config.toml
intermediate_size = 704
attn_scale = 0.125
lr_mult_up = 1.06
decay_fraction = 0.7
MLP neurons of a small language model. Each row is named by its layer, matrix (down: output weights) and neuron, and shows model dimensions 128-255. Each number is 50 + 10 x the weight over its row's rms, rounded and kept within 0 to 99. A neuron's up and down rows have the sign that makes its largest values positive.
A block is one neuron, or neurons of one layer that tend to fire together. Before each block is what it responds to, as a language model described it from the Wikipedia text at the highest values.

Description: Year middle digits
L7.down653:49 46 42 57 31 45 42 51 52 48 42 50 44 43 50 59 52 52 50 40 53 58 43 53 60 55 44 58 64 59 60 45 44 54 55 68 55 56 49 35 57 47 71 55 56 54 53 53 54 47 53 53 42 53 58 59 50 49 42 40 56 56 40 53 46 46 82 55 51 47 49 54 43 53 49 64 38 59 52 62 65 45 40 44 57 44 55 51 58 46 59 46 43 56 65 67 56 49 49 54 56 62 56 39 52 39 45 63 59 52 45 57 54 48 42 54 51 57 66 55 46 60 44 45 43 53 53 45

Description: Year decade digit
L5.down107:58 51 60 56 50 46 39 53 57 43 44 35 33 43 63 57 41 45 39 45 41 48 37 39 54 60 39 52 39 54 49 53 53 39 49 78 63 55 35 38 47 44 60 52 55 52 47 53 40 49 42 44 40 43 43 35 37 42 59 45 73 51 39 57 43 62 59 55 48 61 48 49 56 42 51 36 66 56 61 45 47 48 38 45 39 41 37 48 42 60 39 37 65 58 52 64 51 52 49 50 35 52 59 58 43 70 52 47 66 42 49 40 39 63 51 49 51 42 53 61 37 62 35 61 42 55 56 48
L5.down260:52 49 47 48 45 73 52 38 60 55 54 57 44 51 47 69 57 60 54 56 49 52 49 64 47 46 54 52 71 34 44 66 49 21 59 40 39 49 53 47 56 42 56 49 46 69 46 54 51 51 59 45 47 46 36 22 42 58 38 43 58 62 30 52 49 72 61 59 43 47 45 48 57 55 42 47 59 48 54 55 63 46 59 38 36 38 54 60 75 54 49 46 52 44 60 57 51 62 43 43 48 43 39 60 35 55 48 63 54 45 41 44 59 55 30 37 48 57 40 52 33 54 45 52 36 49 44 36
L5.down298:63 51 48 54 43 50 38 71 47 45 50 49 39 39 55 51 53 48 55 38 54 53 53 62 50 58 45 65 56 34 74 52 50 53 44 51 43 63 57 62 54 62 56 48 52 35 53 46 46 51 56 43 70 42 38 70 47 45 40 45 54 67 38 46 46 59 52 56 34 39 46 49 48 46 41 75 56 60 54 63 52 43 47 49 61 32 56 52 50 52 59 46 48 51 56 53 51 58 51 55 66 50 58 46 37 33 54 48 34 47 58 57 41 49 51 36 73 49 57 65 49 27 65 52 54 39 55 39
L5.down376:46 38 57 48 51 40 44 44 60 48 47 58 41 28 51 34 45 53 67 45 60 42 43 46 34 42 40 71 60 62 61 67 46 58 47 42 48 50 65 56 66 53 52 52 53 48 51 64 71 57 61 62 45 54 49 54 50 45 31 57 57 47 51 41 59 35 32 70 41 44 49 53 55 42 47 47 58 57 45 54 42 56 52 52 53 40 55 48 40 29 56 57 56 74 33 43 59 56 67 50 47 50 70 49 39 49 57 56 64 59 51 55 59 39 49 50 49 42 68 52 43 21 53 52 49 39 59 60

Description: Mid-word pieces in years
L7.down272:61 42 34 48 41 56 52 67 47 50 54 44 40 44 59 63 46 46 36 38 64 42 42 44 42 46 47 47 45 54 53 44 55 77 46 42 47 55 45 42 62 40 41 59 67 58 49 60 45 43 52 59 55 42 46 46 53 51 56 61 52 44 51 53 48 45 63 68 28 53 65 45 44 50 45 37 67 46 29 35 45 64 50 33 57 48 43 48 59 53 53 55 27 36 41 59 56 31 55 43 43 56 52 42 47 58 28 42 49 48 37 64 38 49 52 46 45 51 46 50 45 67 43 36 51 45 45 56

Description: Year digits mid-number
L6.down32:43 65 56 47 50 42 52 40 60 51 54 55 75 51 51 47 57 40 45 43 56 44 54 42 62 54 46 42 39 54 71 59 48 65 65 49 58 53 50 49 52 55 53 62 54 69 60 45 74 56 57 55 39 38 45 53 47 21 50 57 45 45 49 40 37 45 41 38 43 50 61 62 57 35 41 36 56 29 60 59 52 44 26 53 54 57 46 50 43 50 45 45 39 41 62 59 50 61 59 66 51 67 53 46 61 43 39 55 31 70 52 36 55 49 63 49 45 58 40 54 71 57 67 30 36 54 62 44
L6.down64:66 55 33 50 52 41 45 55 54 44 23 51 46 60 46 65 50 46 46 55 47 68 43 46 54 57 58 36 26 66 63 55 65 56 46 43 45 39 47 43 55 51 44 52 49 46 50 58 46 58 66 63 39 49 50 59 50 56 55 65 48 36 51 63 46 59 53 68 27 50 60 62 56 43 46 40 38 56 68 47 57 46 64 34 65 39 45 57 31 45 56 40 46 33 48 54 46 63 45 54 62 51 35 56 51 56 50 62 60 40 67 61 41 45 55 57 35 63 45 58 46 51 54 54 57 47 60 33
L6.down80:49 47 44 62 54 42 42 39 48 66 47 49 55 48 42 64 69 49 54 52 46 40 47 51 57 51 46 59 55 35 32 43 48 55 57 63 50 68 47 46 43 52 58 62 59 64 54 64 41 41 46 55 62 45 52 44 67 30 42 41 44 49 37 54 59 30 52 45 49 56 34 46 58 63 49 55 55 61 48 62 59 44 53 29 27 72 42 56 51 73 39 63 54 61 37 57 29 42 47 64 55 53 39 62 42 50 58 54 73 58 32 38 56 66 60 56 54 37 62 54 48 45 46 37 40 41 48 42
L6.down95:52 56 76 59 57 41 44 56 58 60 53 41 43 43 39 63 55 36 57 47 33 38 51 56 42 44 47 70 65 50 41 57 57 65 26 50 56 54 47 48 63 49 47 52 35 48 43 33 56 54 42 55 55 42 41 42 56 44 57 42 40 44 57 64 61 46 43 45 58 38 23 44 51 35 43 55 60 49 66 65 62 35 41 43 58 57 41 45 44 41 48 46 50 38 62 50 43 76 32 66 41 57 41 57 46 59 41 65 59 55 50 49 57 52 55 36 46 43 54 50 51 33 40 46 54 63 43 52
L6.down98:54 43 44 53 69 47 37 53 35 56 63 49 68 24 61 55 37 48 47 37 37 54 52 65 54 46 41 52 63 62 43 48 59 61 59 48 44 65 34 57 54 53 69 63 50 50 56 63 58 57 52 48 61 44 45 48 46 59 59 45 59 57 36 46 76 48 70 40 41 59 33 42 41 52 34 37 28 45 50 44 67 53 52 36 36 55 62 52 44 61 57 34 59 49 50 66 51 46 40 33 64 49 52 39 40 35 60 64 64 49 46 57 63 58 57 57 50 63 41 47 49 55 52 50 61 43 62 44
L6.down129:44 44 65 54 43 47 45 63 58 46 53 54 60 68 47 51 68 49 43 29 59 44 40 52 59 55 53 48 53 54 35 49 49 32 57 50 39 40 51 39 51 49 53 49 22 65 40 36 49 56 54 33 56 56 36 34 63 39 50 39 70 52 55 51 50 58 40 51 40 64 44 48 49 56 43 62 70 59 37 48 67 46 63 45 49 53 54 55 58 51 58 35 39 54 47 57 37 46 50 52 41 63 50 66 47 68 37 40 71 44 54 43 60 60 63 18 50 61 45 62 44 40 45 59 62 58 43 49
L6.down150:48 39 53 59 32 37 48 49 52 56 51 43 71 32 52 55 61 47 26 34 54 68 49 52 47 53 59 43 50 54 45 37 47 48 47 54 49 50 55 57 49 60 57 46 51 43 67 48 41 38 47 58 49 51 36 68 43 40 43 40 54 57 49 53 51 48 51 43 51 54 58 50 50 55 65 50 51 71 45 67 60 35 51 42 50 50 68 31 54 62 55 35 51 18 49 53 34 49 40 64 49 59 63 56 57 27 36 40 69 35 49 43 51 48 45 51 53 48 53 61 61 67 50 59 47 47 31 33
L6.down240:54 47 48 39 61 41 57 35 48 49 44 62 56 41 69 50 58 55 56 47 53 47 54 40 46 67 33 48 40 62 69 51 42 45 52 46 53 58 40 52 55 66 50 39 58 65 63 59 59 50 43 65 53 46 61 55 43 45 66 55 43 51 42 53 54 37 50 41 33 49 54 47 21 44 21 43 34 55 40 50 44 48 31 56 53 61 42 43 38 29 49 49 52 46 59 47 42 62 42 68 38 67 56 43 60 47 55 53 77 43 63 36 60 37 31 65 43 59 55 55 64 55 52 37 32 53 54 52
L6.down277:60 54 59 48 73 35 55 44 55 62 46 41 31 50 59 67 52 46 49 40 50 55 48 60 42 58 60 59 59 44 62 65 45 50 46 41 43 43 61 60 44 47 35 54 49 53 54 55 44 45 50 47 43 57 54 45 46 56 41 50 53 62 53 49 50 42 51 40 58 58 35 50 58 59 46 55 45 56 43 54 51 34 65 48 38 49 56 40 52 58 16 59 54 55 45 45 47 50 53 45 52 36 52 37 32 33 47 49 23 39 44 44 37 63 56 62 58 55 60 53 50 57 50 44 50 51 51 55
L6.down293:59 38 52 60 33 39 58 51 58 61 55 48 53 48 63 39 45 34 49 44 52 50 50 42 48 59 59 58 60 59 60 46 20 46 69 47 45 56 49 54 57 34 46 57 36 50 56 60 50 66 35 45 43 44 54 48 49 38 48 64 54 62 40 32 40 55 47 44 50 60 49 51 65 52 40 40 53 53 54 63 54 20 56 55 66 82 51 52 39 56 44 53 48 61 48 51 45 29 67 79 57 54 58 43 57 53 56 32 38 55 43 41 58 55 72 48 46 51 49 48 70 44 46 27 57 61 62 47
L6.down371:24 43 60 44 39 61 39 51 44 37 51 53 48 50 49 39 49 54 40 51 58 62 48 49 48 44 43 38 67 49 47 35 46 46 56 58 35 58 64 47 44 45 53 53 60 62 57 54 49 30 63 61 51 53 36 72 49 53 58 50 40 53 25 30 40 57 49 31 54 54 44 49 39 40 41 38 53 46 51 35 65 45 46 46 46 48 50 61 37 34 49 69 37 42 55 34 51 45 43 64 58 53 45 53 54 34 20 55 41 41 52 31 66 44 46 51 37 44 58 36 31 45 51 58 48 56 45 50
L6.down381:40 54 50 66 46 32 55 47 53 43 42 47 60 41 33 44 69 43 42 41 55 53 44 53 34 51 46 38 46 75 16 52 40 70 67 48 44 50 55 60 49 59 48 45 57 68 47 36 62 53 53 53 54 54 28 50 54 50 51 60 37 45 50 50 43 54 32 24 30 71 54 45 50 45 38 44 62 57 61 57 57 50 51 44 43 51 48 57 27 51 48 55 55 45 49 44 35 60 45 62 42 46 49 61 56 31 45 55 64 46 62 40 47 56 51 64 45 55 35 65 46 60 68 50 53 43 58 70
L6.down416:69 50 51 48 50 42 53 55 43 39 48 55 54 34 52 39 46 52 34 56 37 44 65 53 59 64 55 57 43 65 43 49 52 43 38 68 52 59 50 48 62 47 42 45 42 39 57 55 41 44 66 64 56 44 44 40 49 59 61 51 44 28 51 51 57 49 35 63 64 39 54 56 47 51 52 63 49 31 54 51 52 54 47 68 48 23 49 58 30 74 46 53 50 53 39 42 41 49 58 44 48 57 54 55 39 31 44 42 55 52 51 52 70 44 51 83 36 29 46 42 82 45 34 40 21 43 67 45
L6.down451:53 47 49 48 54 39 53 49 51 51 68 52 46 47 66 56 44 29 57 62 30 62 53 59 44 38 54 59 51 49 82 49 52 50 52 45 40 53 54 49 61 64 33 35 52 58 56 46 60 62 44 44 50 53 45 54 55 47 32 54 67 62 54 57 47 42 59 49 59 49 54 45 53 62 62 51 51 48 55 39 51 37 37 57 53 58 56 60 65 48 41 53 51 49 53 51 50 63 46 52 67 50 60 47 60 42 57 43 23 35 58 52 52 52 45 53 55 50 40 45 45 42 43 39 52 42 36 48
L6.down500:60 32 42 46 44 50 65 46 49 50 54 39 44 45 47 55 50 49 58 61 55 55 58 39 61 30 54 43 45 66 53 45 63 54 49 55 55 55 46 50 52 49 55 46 52 57 60 42 52 45 54 47 52 39 42 48 47 51 60 50 51 67 42 53 54 69 45 46 44 45 87 50 52 47 44 49 57 38 77 49 70 42 41 36 28 60 45 49 47 42 60 40 29 51 62 58 40 65 46 44 34 58 19 69 44 50 55 61 72 49 49 50 69 52 53 37 39 39 47 55 47 51 62 48 43 62 65 53
L6.down687:44 68 33 55 51 35 47 52 53 65 50 38 54 41 32 53 64 67 62 46 56 27 40 35 65 39 46 44 29 47 37 40 40 48 61 36 63 64 45 40 48 61 54 56 61 57 35 52 45 66 55 48 41 48 52 56 58 56 73 74 41 48 63 40 64 32 56 35 45 44 60 49 33 38 55 45 43 36 46 49 57 49 61 59 54 56 65 44 48 52 49 52 50 51 45 55 59 57 46 41 38 45 60 72 37 42 46 48 79 49 40 66 43 52 40 66 65 50 45 51 49 46 53 50 52 57 43 35

Description: Year second digit
L6.down13:32 39 37 56 55 57 41 48 53 51 59 72 46 46 36 52 46 53 32 43 53 46 42 46 53 47 50 50 48 44 71 52 70 47 39 40 35 44 56 50 44 55 45 57 55 64 51 55 46 28 49 41 65 45 22 53 49 48 50 52 57 50 32 43 51 56 53 50 35 20 49 63 61 51 57 50 46 56 42 37 51 47 57 38 57 42 48 55 47 60 49 57 47 58 56 41 46 45 46 45 63 57 42 53 63 48 53 29 00 49 39 48 55 63 50 41 39 57 47 49 50 58 52 47 41 58 50 63
L6.down60:53 52 55 51 52 49 39 46 36 49 56 54 61 41 38 30 75 44 61 43 59 55 44 61 43 45 55 38 48 37 46 76 47 51 52 46 40 49 61 51 18 57 52 53 39 54 42 46 46 49 57 56 41 57 52 39 59 53 53 37 51 48 55 37 42 56 46 50 54 44 52 45 49 57 33 54 47 50 53 56 50 40 52 68 46 68 26 50 48 45 61 22 37 44 51 48 47 61 67 54 38 58 33 39 50 55 47 54 67 52 42 37 47 64 52 30 39 48 52 60 50 44 46 45 54 47 38 34
L6.down91:35 62 47 56 63 45 51 37 65 59 43 67 65 37 31 52 46 63 51 57 48 39 63 40 45 52 38 52 47 28 33 80 57 51 66 49 41 58 56 43 52 41 61 53 40 49 46 55 47 40 39 52 44 32 53 46 51 49 49 53 47 59 51 47 47 62 47 64 66 56 38 53 31 76 72 74 50 47 31 51 53 61 60 50 35 41 47 47 43 54 62 45 52 60 55 49 50 50 41 43 57 45 61 60 49 41 46 54 54 49 49 43 49 29 46 41 46 50 36 44 50 40 53 66 63 61 53 49
L6.down179:49 46 46 58 31 35 53 47 50 46 64 48 60 65 56 49 52 33 57 61 53 38 40 58 28 42 60 42 48 58 60 53 35 48 53 57 46 50 58 41 31 59 52 49 53 54 42 41 58 43 52 33 46 42 26 21 44 51 44 51 65 46 51 64 43 37 65 43 42 54 46 37 49 35 62 46 46 57 58 44 58 49 43 55 61 46 37 50 58 54 52 68 38 61 58 47 51 51 38 69 54 49 44 69 48 62 44 69 52 38 49 49 49 41 66 37 44 50 55 64 52 58 62 41 53 54 43 45
L6.down225:50 51 28 39 29 44 47 48 35 55 46 46 51 58 52 43 45 58 53 49 54 46 47 60 67 48 61 43 53 49 19 59 46 46 53 47 37 58 58 54 35 45 61 44 49 54 31 52 35 56 50 48 47 48 49 61 53 55 68 56 56 48 61 47 47 50 42 51 55 42 43 57 45 54 42 40 55 46 47 52 37 56 36 70 50 47 70 39 35 51 49 56 45 48 47 65 53 54 56 60 47 44 49 44 49 51 36 46 31 53 62 27 45 52 55 49 42 48 73 30 52 55 54 47 50 41 54 50
L6.down236:37 56 38 39 47 65 56 53 40 50 65 50 48 57 63 40 28 61 30 47 46 50 53 55 64 38 49 41 58 55 46 65 58 68 64 46 43 50 65 46 50 52 56 29 32 42 45 54 39 60 43 64 44 48 63 43 47 45 55 33 63 64 53 57 50 63 52 74 52 50 53 54 27 68 61 50 60 47 66 52 40 46 49 49 58 41 57 48 46 36 56 31 46 47 63 63 65 38 60 30 57 40 50 54 52 57 32 49 60 40 62 39 65 58 52 38 51 57 47 43 60 38 61 50 68 36 50 46
L6.down267:48 51 54 38 57 55 49 50 55 53 44 57 61 39 45 59 58 62 53 34 54 45 44 62 61 51 35 47 47 48 27 48 51 49 51 57 51 68 55 56 43 60 56 66 38 56 50 48 52 44 57 59 61 51 50 50 60 37 37 58 53 46 38 51 51 46 57 71 41 54 50 55 34 43 45 58 49 55 47 47 54 40 46 57 55 36 63 48 49 53 62 50 30 60 58 41 57 43 51 29 38 36 50 49 55 49 38 45 59 61 43 69 59 43 42 39 58 51 41 51 71 39 75 59 52 47 51 39
L6.down275:53 43 53 46 43 54 29 65 23 44 64 61 51 56 46 53 65 46 36 36 58 48 44 32 54 45 47 48 59 44 35 52 50 66 59 44 63 58 67 54 39 52 59 55 69 39 42 48 37 34 71 51 48 64 48 56 60 66 55 83 54 34 65 46 44 50 40 69 71 58 34 40 47 41 50 48 42 57 56 51 50 57 52 42 35 38 46 50 50 49 32 47 48 53 39 42 54 50 46 47 45 51 55 52 55 43 45 52 75 53 45 45 42 44 39 27 52 53 43 56 56 52 66 42 61 42 58 80
L6.down325:60 53 72 46 56 57 45 58 58 45 34 64 35 46 54 48 48 61 37 48 54 61 42 58 59 66 61 56 46 52 48 51 47 45 60 49 42 41 45 42 56 47 41 70 60 55 65 62 46 36 40 48 45 61 66 48 50 46 54 69 55 51 67 39 41 55 41 62 59 49 60 42 75 51 63 44 51 52 54 56 60 58 62 56 45 55 58 45 38 51 52 58 48 34 42 61 48 27 64 54 56 34 58 48 47 68 62 56 35 35 53 65 43 58 60 77 50 52 47 37 40 56 39 55 56 49 41 59
L6.down334:52 51 48 48 42 45 47 55 61 49 42 60 50 58 57 62 38 49 39 61 39 50 63 58 48 43 51 63 49 45 48 51 39 33 66 53 49 35 52 47 59 48 52 46 65 58 75 51 47 61 44 53 52 39 61 46 58 24 35 45 66 43 60 50 39 44 49 56 40 58 40 54 54 69 47 34 51 59 47 47 38 47 55 73 50 65 57 53 49 55 61 53 50 31 34 56 51 43 55 38 54 39 38 47 62 55 57 37 18 69 63 66 54 69 54 40 50 48 46 54 51 56 33 37 50 59 47 68
L6.down386:36 48 56 51 41 41 64 65 38 54 51 48 35 73 48 58 62 43 55 62 44 41 41 48 39 27 49 57 43 63 65 50 51 47 45 43 40 40 60 48 46 36 40 56 48 39 61 56 51 49 62 59 38 69 51 44 56 40 53 46 50 58 67 56 56 70 32 56 48 47 43 40 59 52 48 52 31 50 60 52 42 50 67 38 52 68 51 43 68 57 64 39 53 54 43 42 40 37 57 57 54 46 49 61 49 52 54 49 76 61 57 45 53 62 46 45 58 53 65 62 43 44 39 51 55 43 71 45
L6.down528:57 47 50 46 40 44 49 44 54 44 52 48 42 44 39 55 55 47 42 50 46 56 28 65 39 46 39 63 41 70 55 49 52 44 32 43 40 47 64 43 49 60 54 69 44 42 76 48 62 47 48 59 57 38 59 45 60 50 48 42 54 44 52 55 53 41 52 51 46 64 50 40 56 51 43 47 56 40 52 63 56 42 50 61 77 44 72 39 62 32 47 63 50 53 35 47 44 39 49 51 51 49 50 45 53 55 45 55 42 49 40 46 57 55 42 11 50 51 50 47 64 61 54 40 62 53 55 36
L6.down567:34 44 42 62 41 55 53 48 49 39 60 63 71 51 47 51 34 53 64 46 51 49 55 59 37 61 58 31 50 76 37 32 44 58 48 78 64 53 28 48 69 66 57 66 63 34 66 50 54 66 49 60 55 67 32 53 29 59 51 51 39 49 66 59 49 47 40 37 34 49 58 40 40 50 53 40 53 57 35 42 49 58 46 39 63 44 48 50 30 45 61 70 51 48 61 54 58 54 28 41 38 31 42 43 55 51 52 54 35 58 47 63 47 52 39 50 45 54 44 51 57 56 52 50 51 72 53 43
L6.down597:51 56 32 39 39 62 29 42 53 47 57 57 42 67 35 64 43 57 53 32 57 31 57 60 58 47 47 57 53 49 37 44 50 42 44 56 75 41 58 37 37 49 46 51 58 60 46 57 59 49 53 64 67 46 61 23 55 51 44 55 69 52 56 42 51 26 42 51 39 54 51 46 46 49 26 51 53 46 43 46 40 51 50 50 44 40 50 53 70 46 45 41 35 65 57 55 30 60 33 59 56 51 49 57 49 45 64 46 51 55 42 62 51 49 49 48 64 45 44 64 56 60 46 38 41 46 57 33
L6.down605:58 43 74 37 62 54 44 45 42 49 41 40 38 61 46 56 46 50 44 57 56 52 53 41 50 74 52 70 66 60 50 67 37 49 48 38 68 37 55 62 49 59 31 56 49 40 43 47 49 43 38 21 62 49 44 37 48 42 31 43 57 33 61 74 61 61 56 65 41 48 69 51 56 48 40 59 49 49 56 34 47 49 69 55 52 46 63 59 52 57 59 48 36 38 52 41 50 60 51 32 52 51 49 61 46 40 55 74 52 42 57 55 41 58 55 46 70 51 49 44 59 38 56 71 47 64 53 22
L6.down623:56 55 33 45 38 34 47 57 44 56 52 71 53 63 49 37 54 45 52 35 50 54 41 49 53 38 56 43 42 40 61 54 58 29 41 44 37 52 53 59 47 43 62 65 48 42 57 44 51 60 53 51 44 24 63 41 35 57 65 57 61 47 39 44 54 53 65 69 70 57 62 55 53 42 52 35 44 51 69 22 36 58 56 39 56 46 38 67 33 52 44 57 55 72 44 60 49 50 43 37 46 49 47 68 56 79 43 43 41 52 55 47 49 46 62 38 33 55 64 51 51 50 40 48 46 42 53 49

Description: Year digit after 2
L5.down75:58 53 52 58 44 43 47 67 57 34 49 52 51 39 61 70 29 47 52 51 39 27 47 65 75 74 50 50 34 46 32 23 53 60 55 48 58 47 50 65 44 42 10 61 44 52 51 46 44 45 45 59 45 52 64 59 60 53 50 52 55 43 57 45 41 60 57 39 55 42 35 38 46 54 32 50 49 56 62 51 55 46 44 52 52 54 50 43 36 41 56 49 35 56 49 51 47 46 51 57 78 37 48 49 60 56 42 48 43 48 48 27 42 55 50 51 49 48 53 43 31 59 49 51 57 36 51 51
L5.down445:62 39 44 50 59 43 30 42 47 41 65 60 69 58 48 55 38 32 43 47 54 53 56 66 44 39 57 46 42 40 38 62 48 33 70 51 40 54 52 73 63 28 50 39 58 59 62 48 51 30 55 46 62 42 60 44 56 51 50 49 55 51 50 35 48 42 40 37 38 46 47 44 56 35 26 31 30 63 65 51 36 49 39 51 44 70 35 57 42 50 50 50 40 41 49 45 58 57 53 56 47 61 49 64 57 59 30 47 40 40 52 52 35 60 47 48 30 53 49 62 51 65 64 46 32 58 41 57
L5.down492:49 37 54 73 38 53 55 35 37 54 42 26 37 56 46 47 39 31 68 41 49 55 46 55 41 52 63 47 57 63 60 40 47 54 57 39 32 63 51 55 48 59 55 37 42 50 80 56 65 46 54 56 64 62 62 67 43 57 53 54 42 49 43 45 51 43 52 60 68 49 40 56 48 46 45 51 47 69 57 49 68 61 46 45 47 61 47 62 47 41 45 37 50 39 44 53 30 45 67 45 58 60 45 50 54 40 53 62 73 37 58 38 61 47 55 48 51 49 43 52 42 28 44 53 60 24 56 49
L5.down575:64 50 42 53 63 47 52 56 28 71 58 55 34 45 65 48 39 63 51 31 44 46 57 55 27 57 52 50 63 50 43 58 69 49 61 55 50 57 47 64 38 25 51 59 32 57 71 55 69 45 50 50 44 49 39 52 36 54 60 56 61 49 40 49 59 45 47 64 51 71 44 44 63 30 33 49 52 59 53 55 42 80 56 48 47 55 50 71 33 57 53 62 48 44 43 34 41 60 62 53 36 53 51 53 45 48 56 60 18 58 54 39 57 61 54 46 48 48 53 46 49 50 27 32 57 54 48 53